MLP neurons of a small language model. Each row is named by its layer, matrix (gate and up: input weights) and neuron, and shows model dimensions 421-484. Each number is 128 + 32 x the weight over its row's rms, rounded and kept within 0 to 255. A neuron's up and down rows have the sign that makes its largest values positive.
A block is one neuron, or neurons of one layer that tend to fire together. After each block is what it responds to, as a language model described it from the Wikipedia text at the highest values.

L6.gate166 [149  93 147  97  54 127 151 137 123 151  95 147 208 130 113  86 136 111  86  90 193  76 173 156 118 150 107 119 119  98 109 129 160 162  99  78 140 105 127 167 169  61 122  70 146 116  87 142  99 127 151 165 104 145 192 154 112 168 139 101 100 138 170  88]
L6.up166 [146 172 143 131  85 119 112 140 162 156 142 115 151 110 170 105 149  70 206 130  86 122 121  96 116 136 100 174 121 125 133 193  81 134  61 127 168 128 173 118 140 154  36 169 132 136 104 130 164 147 105  86 133 130 133 165  98 156 172 143  89 116  64 185]
L6.gate190 [ 49  91 123 192 101  59 160 147 139 134 149 144 181 107 104 127 128 136  97 192  83 180 133  81 152 120 102 118 129 133 165 115  72 134 109 156  97 112  97 111 118 109 117 126 157 154 152 157 120 120 111 140  87 104 152 111 133 182 185  71 168  92 146 116]
L6.up190 [ 86  90 169 124  95 145 172 140 132  99 178  68 126  83 130 123 172 100 131 118 131 107 140 103 110  76  77 127 120  88 150 197 140  90 140 129 138 134 147 199 145 147 137 133 104 146 113 109 181 123 150 107 210 143  77 156 105 140 144 104  99  83 124 135]
L6.gate247 [167 154 135 133  80  58 140 108  72 123 106 141  85  75  89  82 155 181 117 103 164 152 168 117 120 126 130 146 179 103  71 124 151 160 158 140  64 140  99 182 122  93 148  96  89 170 146 124 113 128  85 111  90 143 149 132 135 134 170 133 152 128  67 107]
L6.up247 [117 120 147 171  94 149 109 193 101 150 176 167 121  84 210 110 205  48 217 138  56 166 100 164  98 158 105  91 130 149  50 181  82 129 100 146  87 145 145 144 150 136  97 128 113 152 102 164 168 143  62 188 179 137 132 118 116  92 173 108 147  91 110 136]
L6.gate325 [128 126 124 124 139 109 132 180 152 152  82  62  85 136  89  87 130 133 114  94 138 125  81 104 110 147 105 109 118  61 203 116 131 117  90 109  98 115  82  67  79 128 140 118 147 180 182 167 124 104 106 123  86 151 158 104 118 127 102 155 144 162 146 139]
L6.up325 [147  84 166  76 133  76 121  96  94 157 130 131 183 128  56 111 133 180 117 169 105 111  97 105 162 139 149  90 135  90 110 163 126 114  78 109 115 138 104  82 170 145 160  73 147  74 167 156  79  93  66 120  96  80 105 103 186  90 152 131 107  83 103 108]
L6.gate375 [ 78  97 180 146 177 146 138 167  82 125  99 143 104 150 177 125 146 142 115 157  82 132 161 156 141  71 107 187 124  68 110  52 136 124 111  83 156 138  81 121  98 126 106 186  56 138 109 143  94 165 129  82 121 157 157 149 134 125 135 110 127 142 117 125]
L6.up375 [ 65 144 163 179 127 159  95 173 118  95  91  75  56 101 119  95 101 120  88  90 110 114 126  77 148  99  77 154  99 120 102 114 127 144  55 152 110 120 183 162 103 145 116 177 116 157 100 193  85 134 121 161 112 129 116 122 117 185 163 101 170 171 145 107]
L6.gate545 [132  67 103 119 114 129 130  82 137 143 167 128 143  98 158 100 109 117 131 108 113  96 121 121 135 117 148 127 107 156 128 136  84 137  83 159 130  42 151 226 104 136 128 137  46 145 132 170  95 155  29 120 158 162  69 161 127 111 149  96 132 120 106 137]
L6.up545 [158 115 142 109 154  86 113 137  89 111 168 179 119 116  88 125 124 211 108 120 107 170 111 180  67  75 148 133 121 168 196 116 111 102  86  59 120  75  75 151 141 112 164 118 109 152  71 174 137 109 105 169 131 179  98 101 134 184  91  78 135 107  48 110]
L6.gate584 [122 153 178 145 145 131  85 119 136  83 131  91 128 145 188 134  96 101  82 116 102 141 113  83  78 161  89 110 130 170  93 154 127 130 188  93 118  91 119 205 203 150 158 123  79 185 143 111 172  84 154 152 163 112 190 156 117 119 147 122 105 109 135 147]
L6.up584 [138 109 153 111 114 113 140 162 108 160  97 212 140  86 100 134 124 167 137 165 147 113 115 104 123 119 111 151 134 136 122 128  83 102 127  66 124 171 138 167 119 101 141 116 170  99 176 159 179 126 129 169  88 120  72 129 191 150 134 157 159  77 106 151]
L6.gate909 [160 126 144 141 148  79 146 135 151 239 152 160 144 134 136 102 111 146 158 195  89 105  81 120 165 149 125 137 135  94 166 140 119 106 121 100 171 113 108  86 139 179 201 179 100 168 116 133 135 137 121 163 164 182 103 108 114 169 126 125 117 187  96 104]
L6.up909 [102 137 108 141 121 100  56 101  94 132 165 162 163 142 151 121 187 155  89 131 155 129 127  94 165 135 178  79 125 132 150 128 164 186  57 119 137 133 121 104 151 140 152 109 141 119 178 126 158 108 135 128 153 152 142 131 132 132 141 151 136 127 128 115]
L6.gate945 [128 152 125 135 175  91  98 114 102 115 143 116 186  77  96 113  89  77 132 144 124 151 108  90 108 136 123 143  86  78 113 138 125 111 156 124 163 159 142 125  79 103 176 112 135 119 140 160 118 118 128  81 179 121 107 118 113 125  87  64 115  71 126 107]
L6.up945 [ 32 139 119 108  73 143 138 132 130  99 134  97 182 131 121 129 129 104  90 107 144 136 146 126  59  81  99  86 146  78 172 122 150  72 133 105 114 135 108 128 134 172  91 160 134  79 106 151 138 161  66 227 100 128 189  73 207  92 109  78 108  75 141  95]
L6.gate1038 [144 174 163 153  75 127 126 127 160 176 140 116 124 181 167 122 148  65 121 179  86  80 172  90 105  86  99  71 129  89 158 103 100 174 121 144 166 174 134 180 147 144  97 153 141 125 119 110 127 141 137 140 104 134 146  99  93  73  68  79 122 100 124 150]
L6.up1038 [ 97 118 134 122 125  80 141  92  90 145  92 142  89  91 156 118  99 104 116 163 119 124 153 122 131 160  64  87 155 110  99 151 148 179  66  92  30 125 125 124  86 183 102 103 148 129 127 159  94 164 100  99  93 164 164 135 184  79  83 172 120 125 175 128]
L6.gate1071 [117  91 172 127 174 135 111 153 182 113 111 139 122 140 193  64 143 164  92 139 111 113 121 171 143  88 105 162 126  96 176 119 186 114 110 141  93 170 169 148 149 126 125 162 141  72  68 109 107 162 117 148 120 106 183 111  98 121 189 102 162 136  90  93]
L6.up1071 [129 119 145 113 117 205 165 199  82 139  59 156 134 150 171 136 114 109 131 214 136 142 146 138 154 163 150 135 150 154 128  79 113 124  90 171 153 189 145 143 134 113 141  96 147 129 117 113  91 151 159 125  81 145 131 116 129 132 119 100  96 120  45 115]
L6.gate1301 [ 59 115 150 126 114 156 179 183 179 132 159 102 111 123  96 123 139 109  66 128 125 206 169 129 139 125 187 154 144 126 147 119 129 133 105 159 165 148 156 112 122 143  84  97 163 166 133  87 132 131 175  83 106 130 147 114 126 148 116 160 146 129  72 125]
L6.up1301 [135  83 109 112 114  47 100 149 119  71  91  85 176 153 128 165 156 102 164 130 132  90 112 147  99 139 146  91 128 147 129 174 196 173 146 174 173 154 129 127 157 141 144 164 129 113  91 123 170 126 141 174 123  44 106 141 114 120 151 154 126 101 151 153]
L6.gate1321 [125 138 153 117  72 126 153 161 141 221 110 134  87 149 116 133  86 116 109 126  95 144  92 165 134 147 135 142  97 168 168 121 120  37 120  87 123 144 141 157 157  35 129 131 102  67 173 171 187 157 138 114 127 134 132 133 139 150 148 106 112  79 189 123]
L6.up1321 [168 162  99 127 122 157 107 104 110 139 110  92 197 124 118  96 153 114 112 149  94 140 173  78  26 107  98 132 134 126 115 103  87 117 139 136 118 164 165 156  78 127 115 161  17 106 111 154 134  39 120  83  99 122 148 118 111 148 154 118  99 166 168 126]
L6.gate1367 [ 97 144 116 104 161 199 204 140  76 102 114 162  81  88  72  67  88 126 136 106 105 195 114 184 131 178 135 104 105 189 140 147 114 126 109 165 163 150  75 132 105 122 146 108 133 186 117 141 129 148 135  72 110 172 117 139 154 191 153 170 115 117 149  89]
L6.up1367 [121 120 136  95 158 139 107 146 117 179 147  72 117 127 122 120 157 108 120 165  90 106 117 102  76 151 116 139 102  86 169 112 168  78 156 171  81 116  74 122  51 158 149 138 132 129  69 139 138 180 118 107 199 168 113  54  87 118 175 112 106 158 127 163]
L6.gate1407 [136 188 147 171 160 111 127  92 160 168 112 103  62 151 122  86 112 111  92  78 124 118 121 123 148 110  88  72 101  96  68 129 124 156  82  97 165 127 146 125 131 153  93 135  93 111 160 173  93 125 145 172 106 145 121  67 140 137  92 110 111 143  96 120]
L6.up1407 [117 127 164 117 152 134 135  82 125 180 128 120 131  77 175 146 136 161  68 108 118 173  98 119 121 165 148 107  56  83 109 138 140 158 118  99 131 187 115 150 149 133 108 106 134  88 157 105 125 127 133 161  85 118 110  65 122  96 128  69 153 131 126 132]
L6.gate1672 [ 88 137  78  89  79 136 118 135 113 106 145 147 145 169 117 111 110 214 182 118  96 144 111 131 135  89 131 166 116 154  93 130 111 152 121 114 129 120 183  80 131 106 159 124  70 130  92  79 123 113 113  66 134 134  89 138 159 170 114 150 175 109  94  57]
L6.up1672 [ 54 156 185 167 100  98 137  73  72 122 115 131 189 194  92 181 134 128  90 100 123 115 156 133 171 155 129  95  92 156  88 136  87  88  96  95  99 159 163 140  77 157 147 111  92 155 120 200 119  61  89 134 127 152  80 131 106 179 128 134 129  71  94 112]
Infinitive "to" after effort

L7.gate400 [117  94 139 117 135 123 144 111 146  93 163 173 146 111 170  82 152 132 175 193 133 126 155 139 119 119 117 104 124 115  73  93 150  38 139 172 150 130 110 124 124 144 127 154 148  87 114 115 163  67 115 107 110 166 125 142  90 128 188 152 176 101 205 164]
L7.up400 [135  98 150 167 174 133  96 147  59 121 136 112 158 130  91 147 168 115 161 135  79 111 132 139 121 125 119 126 129  88 119 120 103 132  94 153 134 113 128 106 116 127 143 126 100 104 114 157  90 150 127 117  41 169 151 136  84 125 164  94 186 141 175 120]
L7.gate441 [ 85 131 151 100 158  97 122 153 118 149 142 133 120 125 148  76 218 142 152 118 161 138 144 130  58  75 139 126 141 117 131 146 146 162 157 112 170  88 106 149 154 126 154  79 156 156  96 132  97 110 100 108 143  92  45 161  60 143 145  98 185 131 125  41]
L7.up441 [125  94 171 125 171 126 166 148 135 205 131 119 181 104 142 175  93 126 174 122 113 145 150 121  87 166  84 129 125 142  95  45  79 158 129 134 130 182 125 121 155 118 145 122 134 126  85  62 109 155 111 166  99 140  48 114 104 197 100 156 121 149 114  57]
L7.gate755 [112 128 113 151 121  76  71 173 113 118 114 150 166  97 137 123 108 200 104  72 113 135 158 108 157 100 123 159 126 122  92 148 185 183 113  90 118 105 175 107  95 116 191 122 153  97 138  85 111 109  99 150 123 128 127 165 113  95 148  54  96 109 152 133]
L7.up755 [129 135 186 145 149 143 153 111 100 206 118 135 126 133 149 114 120 114  99  79 166 106 192 188 119  98 142 142 146  95 146 107 194 109 115 188  86 125 146 157 102 115 181  97 144  73 121 112 121 122 162 144  97 130 125 206 141  99 107 153 150 109 133  72]
L7.gate1578 [ 96 152 156 213 162 147 161 107 194 139 186 164 103 150 180 147 110 150 102 119 150 117 132  78 127  85 178 108 122 151  98 160 116 157 135 158 117 114 126 146  96 103 158  87 141  93 147 139  82 127 125 167  64 182 148 117 140 112 113 134 129  83 152  77]
L7.up1578 [ 94 102 156 133 138  92 117 102 118 151 176  77 132 139 177 132 130 121 141 129 130 141  23 125 136 157 116 147 127  44 139  86 138 155 193 130  97 116 134 136 104  57 158 167 138 171  90 116  87  96 132 126 149 148  99 179 159 164 166 118 148 151 111 145]
Infinitive to and modals

L6.gate57 [ 92 172 182 131 143  54  78 180 146 143  78 136 109 132 127  88 114 158  70 137 128 170 131  92 151 117 102 154  55 141 176 103 101 148  65 121 131 135  83 187  68 114 102 122 140 103  94 131 102 123  38 176 126 112 139 116 100 158 120 106  90 175  74 136]
L6.up57 [134 120 110 112 137 118 131 112 186 183 145 159 138 128 190  87 139 124 119  79 139 150 114 111 122 152 102  62 169  98 145 125 157 173 167 168 102 121  86 188 146 137  95 166 159 135  96 114 145 178 106 162 181 143 166 150 168 115 161 168  95 168 158  90]
L6.gate135 [136 185 136 127 100 144 106 158  75 114 123 152 128 124 109 115 140 138 113  87  96  91 146 148 108 101 140 177 151 103  79 150  57 103 195 144 141 119 114 129 153 177 165 122  99 150 135 168  97 161 121 102  91 140 131  94 137 151 171  26  97 109  91 157]
L6.up135 [ 68  92 104 130 123 145 115 149 208 169 141 138 135 138 170 140 143 162 132 145  79 150 132 165 153 110 125 106  99  95  92 128  57  87 178 130 148 129 150 204 151 147 138 137 134 131 130 156  97 155  97  73 150 114 146 110 165 141 112  80  81 110  89 172]
L6.gate279 [157 141 140 161 112 118 123 152 113 190 101 141 128  68 177 156 123 144  86 148 158 117 156 130  72 132 135 192 111 149 106 215 121 130 114 109  99  44 162 108  99 163 111 126 145 217 130 153 115 104 111 178 123 168 164 148 124  91 198  75  91  98 142 148]
L6.up279 [ 57 148 152 158 148 141 102 152  87 120  64  63 150 142 181 108 192 148 149 122 116 121 133 123 177 102 155 172  98 140 145 175 127 117  76 112 106 117 122 161 170 111 149  49 101 162 102 154 154 146 163  84 168 165 123 108  46 139  97 173 110 185  73 144]
L6.gate386 [162 125 137 147 170 144  72 122 126 153 128 189 129 145 137 155 152  99 120 125 151 110 109 174  79 137 164 133 100 187 118 105 117 111 141 104 143 124 129 126 178 150 150 166 175  86 139  83 148 155  72 134  67  99  73 110 115 108 112 152  86  77  71 159]
L6.up386 [124 103 113 106  98 167 153 139 170  98 102 144 155 120 129  80 209  85 131  92 112 173 154 174 183  80 152 149 151 180 151 122 151 165 154 151 160 144 142 197 131 116 179 105  85 118  86  85 116 186 114 113  91 143 186 103 173 165 194 130  85 115 149 101]
L6.gate496 [ 81 103 113 187 131 160 115 124 104 114 162 152 122 139 172 127 138 128 108 181 150  90 109 107 111 126 150 117 180  82 105 174 142  97 139 133 145 182  89 167 164 126 118 121 121 129 150  95  92  47 170 193 118 123 131 158 136 145 102 139 162  78 136 137]
L6.up496 [114 106 122 175  98 147  96 179 138 102 142 119 129  99 130 126 156 109 123 157 106 169  73 146 126 120 124 175 135  81 126  77  90 125 157 184 150 107 159 133  98 167 157 178 117 154  93 139 141 153 109 135 112 137 128  63  90 116  98 119 156 185  89 112]
L6.gate525 [140 119  85 104  91 118 142  95 189 110 110 154 132 103 142  60 136 143 128 142 106 136 169 141 155 153 138 120 131 125 100 110 127  92  70 178 136 123 102 169 118  89 102 100 101 184 168 121 115 150 145  83 119 136 134 141 188  94 109 142  81  85 159 136]
L6.up525 [151  80 146 154 105 133 145 114 115 133 112 153  82  45 148 160 108 137 168 167 141 117 156 134 107 137 117 157 130 152 117 109 140 119 175 148 154 110 118 129 110 132 138 122 114  74 172 156 118 103 107 118  87 153  74 118 123 140  77  62  96 160 153 130]
L6.gate585 [161 109 133  70  91 155 115 145  83 149  66 123 154 143  96 172 144 128 156 125  96  94 144 168 160 128 110 150 105 180 127 131 123 138 105  66 182 119  58 123  70 106 201  73 103 118 154 135  78 110 181  66 107  64 110 112 181 132 135 159 135 162 161 127]
L6.up585 [167 167  74 140  85 135 175 120 144 131 122  81 143 159  90 194 157  77 119 153 137 108 112 139 102 140 105  99 130 127 163 133 136 149 150  64 133 143  99 210 132 142 137 143 102 101 133 150 199 174 129 136 123 132 133 130 130 108 103 108  86 138 146 139]
L6.gate754 [141 105 109  82 194 137 121 183 102  96 109  88 118 156 167 131 133  80 155  83 150 130 127 104  90 147 109 180 105 130 141 103  73 119  78 124 141 125 174 105 131 149 112  91 146  91 125 149 186  97 163 148 127  95 173  64 206 147 117  50 130  74 156 200]
L6.up754 [100 127 110 123 136 123 169 129 127  80 123 114 135  62 197 111 110 195 150 153  77 136  96 135 191  87 128 156 167  87  67 147 101 142 176 151 108 133 101 179 117 148 156 172 121 149 123 169 157 160 202  74  63  49  85 144  98 115 155 150  87 124 167 134]
L6.gate911 [129 129 123 164 176 106 153 125  80 123 103 126 128  88  97  94 131 119 129  79 129 144  90 152 136  81 170 119 107 113 150 146 120 188 132 145 103  92  99 147  97 158 148  79 229 117 126 152 113 165 105 110 112 129 145  57 208 128 194 125 150  94 148 100]
L6.up911 [159 157 143 119 141 108  91 117 147 108  93 179 142  83  94 136 117 111  91 183 162 122 121 107  88 150 111  98 122 197 168 145 174 109 161 140 139 133 148 127 102  95 155 115 137 150 104 121  59 134 158 181 120  62 164  93 160 163  82 176 126 158 101 148]
L6.gate920 [130 125 119 163 150  95  92 148 113 105  98 114  58 138 114 119  82 134  96 129 148 158 141 157  94  98 155 179 203 141 151  85  53 151 157 152 100 103 158 167 134 124 136 123 125 136  94  90 131 113 136 133 125 134 193 128  64 119 128 164 135  93 127 111]
L6.up920 [131 147 126 130 124 103 179  67 107 142 104 144  93 155  91  81 147 128 133 100 123 149 132 182 126 127 154 179 131 117 119 139 185  94  67 179 159 146 130 127  88  99 114 168 110  78 122 144 127  90 101 139  66 142 142 178 146 143 125  91 150 140 131 119]
L6.gate1018 [ 82 118  83  93  84 145 118 166 137 133 122 144 174 136  74 140 165 121 138 107 120 113  95 164 170 110  81 163 183 101  84 101 175 149 134  91 181  90  19 158 106 105 160 149 124 139 139 178 152 187 128 145  57 110 148  92 121 125 128 128 138 100  96 103]
L6.up1018 [101 124  99 170  82 151 144 123 119 167 151 105 151 147  95 144 116 105 174 120  93 169 141 175 158 128  94 100 135 109 163 114 140 102 134 137 189 124 126 125 118 151 124 135 144  63 101 155 127 125 153 152 123  96 138 149 117 109  95 156 129 109 113 148]
L6.gate1119 [ 92 143  84 127 171 174 116 217 148 158  67 153 103 126 100 145 150 168 127 115 144 126 134 123 150 120 147 146  99  67 182 146 155 152 125 138 128 144 136 121 185 184 146 135 184 117 186 132 112 148 145 130 139 124 136 146  93 122 103 106 115   0 112 110]
L6.up1119 [ 84 114 163 112 101 160 134 124 117 134 140 151 144 117  98 133 144 158 190 184 146 111 227  74 161 124 193 108 138 125  72 152 146 145 151  90 113 111 123 108 107 109 117  89 102 169 151 146 121 138 131 113 147 119 167 156 164  65 122 123  66 109 134 209]
L6.gate1294 [113  96 111 112 174 144 146 110 175 167  70 134 115 140 123 146 172 192 113 127 122 110 148 120 135 117 153 138 116 104  78 105 111 143  93 120 134  93  91 184 154 128 156 176 144 151 112 158 101 134 111 165 122 102 122 142  96 182 100 125 126  94 145 109]
L6.up1294 [149 156 124 173 165 127 112 187 116 114 105  88 119  96  98 141  92 201 146 162  90 112  98 148 135  88 157  53 208  86  98 142 144 116 134 164 151 131 150 156 136 112  86 126 172 141  77  80 119 180 206 116 103 124 130 142 100 183 136 138 119 145 186 175]
L6.gate1402 [ 89 166 122 106 104  84  87 162 142  93 129 146  87  79 145 131 146 149 101 145 124  78 183 181 107  67 146 175 155  99 159 119  80 112  84 147  88 147 129 129 173 125 141 146 164 108 125 114 104  87 110 134 139 123 120  73 129 109 153 145 147 116 134 130]
L6.up1402 [129 131 127 148 176 142 130 129 159  95 158 110 115  88 139  66 157  93  93 126 163 142 108 150 148  89 150  85 103  97  99 114 136 186 179  77 195 146  83 138 168 103 102 120 192  78 112 162 144 127 129 151 112  96 152 154 119 104 132  89 117 136  47 137]
L6.gate1510 [155 151 179 148 160 124 102 130 103 132 160  76 157 182 157 140 104 109 119 102 114 146 157 104 117 136  95 139 155  86 198 164 130 109 148 124 125 113 103 112 108 117 146 103 192 141 104 117 108 155  88 154 159  99 171 112 107 125 107  94 123 142 113 132]
L6.up1510 [162 135  95  65 150  98 122 156 161  70 166 132 169 155 200 162 128 104 117 139 142 117 113 143 105 102  64 105  88 151 174 129 164 159 157 149 188 126 158 165 171 169 134 141 134 117 151 140 131 163  91 126  95 102 113 191 172  73  87 124 123 156  91  83]
L6.gate1663 [176  76 101 154  76 139 126 136 137 109 111 112  96 139 114 119  79 101 137  72 152  92 130 219 130 111 122  81  97 120  48 129 137 141 129 118 166 119 127 143 153 158  61  97 179 124 156 144 114  53  51 123  95 111 132 108  79 129 151 141 145 105 122  42]
L6.up1663 [159 113 170 138  59  76 152 122 127  96 122 130 131  94 109 136 150 106 175 168 116 118  65  88 135 165  74 188 140 128  77 124  83 142 152 120 165  90 113 128 170  82  87 119 158 113 156 121 119 130 176  81 121 135  60 121 156 178 111  98 146  96 158 150]
Medal-table separators

L3.gate1144 [109 147  53 172 141  80 168 197 101 131  79  74 131 132 119 120 141 150 115 154 148 154 111 132 148  93 154 124 107 151  38 108  62  61 151 173  91 124 142 163 149 144 135 103 138 165  94 146 133 119 133 166 151 144 118 120  67 197 121 171 104 100 109 125]
L3.up1144 [121 114  78 100 134 115 148 145 129 142 107 129  52 111 157 196 150 199 143  81 104 106  95 165 139 143 102 128 119 152 164 112  83 156 130 148 133 141  93 172 141 155 127 157  91 159  81 192 213 117 176 151 115  93 169  93 162 161 156 168 143 145 155 107]
Ordinals and table cells

L7.gate856 [121  86  94 142 120  87 127 172  94 111 145 128  94  96  86 133 127 154 163  86 167 117  49 134 112 126 149 140 133 129  86 115 132 156 124  67 127 152 117 102 117 139 126 119 175 137 139 152 132 125 102  95 128 215  82 117 125 167 179 133 127  81  90 105]
L7.up856 [143 121 127 124 128 141 138  95 141 160 114 140 116  74 163 109 125 128 160 140 163  54 134 110 150 145 146  93 105 121 116 114 124  93  92 136 126 102 126 161 111 115 207 108 146 110  91 149 125 168 146 138 137  93 151 107 168 171  91  82 114  68  89 139]
L7.gate990 [106 214 106 160  84 131 117 162 102 182 127 157 124  56 134  92 124 182 144 180 129 173 148  90 113 153  80 144 108 150  49 170 184 142 117 165 146 134 110 110  87 141  93 112 130 166 134 129 102 127 124 155 122 100 151 178 135 124 170 133  37  89 186 148]
L7.up990 [ 90 116 161 118 109 114  93  90  93 189 107 121  90  73 157 120 121 138 140  31 126 161 121 141 177 128 120 170 123 123 223 138 133 105 114 134 137 158  93  88 140 103 148 119 171 138  99 136 111  92  70 182 101 132 129 166 120  96 120 140 109 157 154  91]
L7.gate1032 [149 164 116 159  94 123 138 169 128  85 144  96 139 119 164 125  86 159 129 156 116 125 132 125 130 136 143 181 148 153 148 117 159 100 106  66 176  98  92 164 148 113 143 164 139 131  83 145 184 187 164 209 169 149 156  83 113 153 131 118 120 122  98 154]
L7.up1032 [ 96 150 131 168 175 153 116 130 174 171 128 108 150 105 135 158 134 134  75 100 112 197 107 122 128  91 132  99 194 137 172  50 170 135 140  88 137 121 101 169 141 156 103  75 119 105  88  91 124 134 154 193 141 121  81 162 119  65  95 129 144 143 201 157]
L7.gate1324 [118 140 125 108 189 158 177 185 115 141 132 232 129  84 184  95 137  91 130 125 197  89 122 141  87 108 156 214 139 113 160 172 116 160 159 144 143 139 168  81 124 174 164 172  85 181  92 143 128 127 186 117 115  88  92 127 128 163 149 104 156 139 182 159]
L7.up1324 [103 114 146 130 111 151 156 204 150 109 139 134 147  93  75 156  56  75 141 169 157 153 118  95 147  88 118 128 119 107 119 147 117 150 115 134 117  84 102 100 137 112 150  99 128  61  83 159 112 143 143 149  84  69 161 114 137 154 142  88 183 123 120 140]
Dashes in medal/sports tables

L3.gate1518 [122 128 157 155 124 118 116 117 118 151 148 102 113  85 107  77 176 103 149 170  91 224 129 146  99 126  75 108  98 112 177 114  93 109 123 168 142 152 124 143 151 166 153  75 115 154 103 172 163 117 126 127  81 175 102 165  24 112 146 101 159 149 191  83]
L3.up1518 [ 87 111 155 136  64  62 132 142  76 103 162 177 136 126 138 134 150 125 182 138 109 126 147 115 137 149 119  92 125 175 169 161 123 156 169 106 134  98  96 136 210 148 135 104  86 114 109 216 138 125 138 153 151 119 187 110  79 137 127  91 129 104  95 117]
Infinitive "to" after verbs